From a checkpoint of a small transformer trained on Wikipedia: rotary positions.
MLP neurons of a small language model. Each row is named by its layer, matrix (gate and up: input weights) and neuron, and shows model dimensions 48-175. Each number is 500 + 40 x the weight over its row's rms, rounded and kept within 0 to 999. Numbers have three digits each. A neuron's up and down rows have the sign that makes its largest values positive.
After each neuron's rows, "fires after" lists the tokens most often just before its 100 highest values on Wikipedia text that the model never trained on.

L2.gate252:501482512473450456599476457474478609521509473484438497492521512518573523501567572554497534471464484565511455470490477489534438463464415529514523504459531498533520544544516518456502462505490513452556453518451449502437511505523424433527555466542550482576432488505536524511597453488564570537531492469495471497534499462546451447509483519553489492468490507463472556476485465527442506465479
L2.up252:455458529494473488488487611554470544507484521478476483468468470474492472512555456489484474536421528457520448409554438435538488478522535481488508489525601487539503545548491515446562499480443428445562473525478483449483527525476516535550555474427523546437458526410473490463536529493508536442559571568473518467520484530512506544491440508525479573512533438529569487497498498593510548554533
fires after: " C", " L", " M", " J", " V", " T"

L2.gate158:513498537391506525553506422556477536484508501500489497494518467495491461490518473532522522480475502478508488518541469455478586425427453574464493510465472540474468516455580468478416603579480508463529467484407581514442489537435437550488475466491516465523465531502459470457501505485516500502544481531453547461470497505480469508539474427478518476462439489514464446503543485456531489483488
L2.up158:482478475540448511469534510477478422525544545504470507432544418476515529403483495481498527514458545510504450583553482516470481387504498543423502486500500508480468499497538466491412558546486458448466483501477556518466487444416511457478517556502472505486518515469500479412539456507567576469516439498520524474554467554451467484482493488486500507468470520518494503539469453491422484540549
fires after: " b", " B", "A", " f", " t"

L5.gate416:549529494407518529531528498467546481508535483482522548521503476480556473469563498510514503537536478478507410527511511468449570468448481499564466573536500513554477536533544435479453503511571572478533475468486483521560529486576470502481614492532520468524519537459503494529543571513511447411544495418571499471445495439468515532518518434488497546489531546519529417490533548470511519434466
L5.up416:454522477510496527574472495554467570494547551493567547486530457513551462470516519459473442461476540499490520515528573536488513514474536472514474533472535460553466572534553425505419529513484480472526482539535517472466477524482483586454521459479434505519459494570439489489422434542499478486530525476514499512485574525548561470435460465433518523486505461484506543524550527502527502499483
fires after: " f", " conf", " B", "'s"

L2.gate393:492520513484447503437485514422452458529529507512468502478511542507488435536510539536528555460497574432588467566487529464475434490474518539473494536583524530548478493500456503562479525540505559494480457526459595520527509526513484423529550459536478505541437537479480497557479450476482404535520468489440542486494489518529464471506465552570476425531509518452482489532557549429531541515477
L2.up393:483463591492476527453513521574514510490482484620493412495496485534445444549530537489461474486481497453519483493451574503468514476521504513496428498507460533512533497502535494533547447542503492510399556489481583496483487523517483456496472455494567475507478481498524466531494494449488509489480475506447483462490547516472490503527466474452498440412516513489535472482500459535558447478450
fires after: " M", "M", " L", " m", " E", " e"

L2.gate34:480481520499524542477519551531487492466542463450514416465514452515501515555488532555433490463489543505489378464439501507532506519460473568542456504463507501494471497466507492531530510489463546480404469480524532521517493526441493543471573475499531477503490536592473507483473458589496518510458475505512546493547483541485441523451516504546524575517482489490575464566614500565533498548495
L2.up34:553527548477505521485459477480499481548462533484505456507494510497506472506475526465514527549570507476527531521492527541497524500481510392525515502464471533467497534496537569587506563502495532481483525507542544517515413470530490511450557523559568491511494504502535520422519458502501448432487476470497486464513432490588516502532551491565518527535486479542480475532500448520509506546462
fires after: "==", " \"", " =\n\n", "\n", ".\n\n"

L2.gate5:476549523476430440463495546503407554496538505508432514508555484481537470480512503557433483530427459466541480516546504544540469491460549480442483461483589496564469471544489476466513504520515507486462484483446461510499409540480424504533442550488495510541504515476494549497580477532562475454502439481488543498434494538525467461522369493528509453503538432524520493452559516498464485460491
L2.up5:447475565461525509547505512524492576514509482472498540528551461480472483511551520464450511530510465390517493483526519554443470497533450494506479387521482515546468463604528399489582527546401497520491530474451473458456474478485490502537496488495492502491477529498544531487446530469530500454581498520484534510575478532519537480467506491428521479440537416466533524476549492564472453543492
fires after: " T", " m", " the", " M", " p", " P"

L2.gate107:495573562536460463479491493550426449592497468450497526491564532513533514533516550579470506487537517553554491482509524565556494517489553536558574511470552463515491495518485533537501433515469408450497476508510476504539533561520473470567480537543539491447462478466541454534472464549507503523478477546430508488480527593487424487567499567574578506539482500501514500480576582460564541501424
L2.up107:467470499517534466524564597514469479572498478471419481520470498516457525574559515568460574589516481503565447498480467548495488554551500517478521483564516465509499519518499470479413501566523550437454553599501502479479484548493534615567526538532450528542527488509531462448501507466524470453586466527452448476480437451509441492568430473504495491483538543564481519527520475502445555543549
fires after: "D", " d", " m", " M", " D", " l"

L13.gate192:501483460474573478441537501501591507547531460477525477471390561478524494469508505519504531476476491504419486510464514450502490496553498540489444486519525426473515440515460447473554543516507454474490527461538568477536442521489501451446452552443537487531497446548525459480528535530493529629560462466479501491527500537595518523444564541498424528544409500445460549519539488486432534522516
L13.up192:411568544456503491457492505486517446524585505468508489527511525465539477575521527511545454518526528410488518503586487547461541514551501460510482509433531450532501494473537448521457483510462487553516432525523499548575536461490494491491487473485577564526538486483531489453545515516506574497517478548460539483435478428477557533509504458546525496483464498552436560526474490477469502517517
fires after: ".\n\n", " of"

L13.gate426:530448467517557529497511552504467515467442485465503598538553496490458455562512467541560526464529481491567543545483497477448491577447480558534536439467554522556479538469562467491475473529510499463504564467466466498476499535549452520491564507502548528582551514436513529482537491455468542510507495547439532550514517513454524573489488493503516523438521523591496551480572488554535482495466
L13.up426:482531542475483557486471476464483504496463521445465513532462478475489532566518482572558548444478450525477475422498489480560459494511528491472468457471421509456511459504472531567479406480518490481441530529559511455515463570472509558558526490460481501466479522510499489422508446476549510522439519464465483491473459483535522502456458470444483529457492533524494489472490437477555503557444
fires after: "\n", ")\n", " R", " D", " p"

L7.gate189:463475468528531531444558571475530487506481536519469437527515499480498475427515463551491487504550531469619473526563490547478534495512495537564479440477558528598521566482495533537529510478577510496496514492525497420420448460469503498585477516497451499572459486446460455528459500532453533466528478464536473522518527489489502476516577547551390478547473520563475486500500525511570497481477
L7.up189:452503508480508488531443443438522463484509590494499493490424571512475583469584423495542524487546528532582425510459480387479508555494520501510517459516551482435513454440497512496520429482460497491565451445503418500507534573475466510501494480442516545514488552479492455531506528517499591495480451542513472481575471426503525500426538481510461456614570445497522473500558457502476475492478
fires after: " d", " D", " Ab", " R", "-R"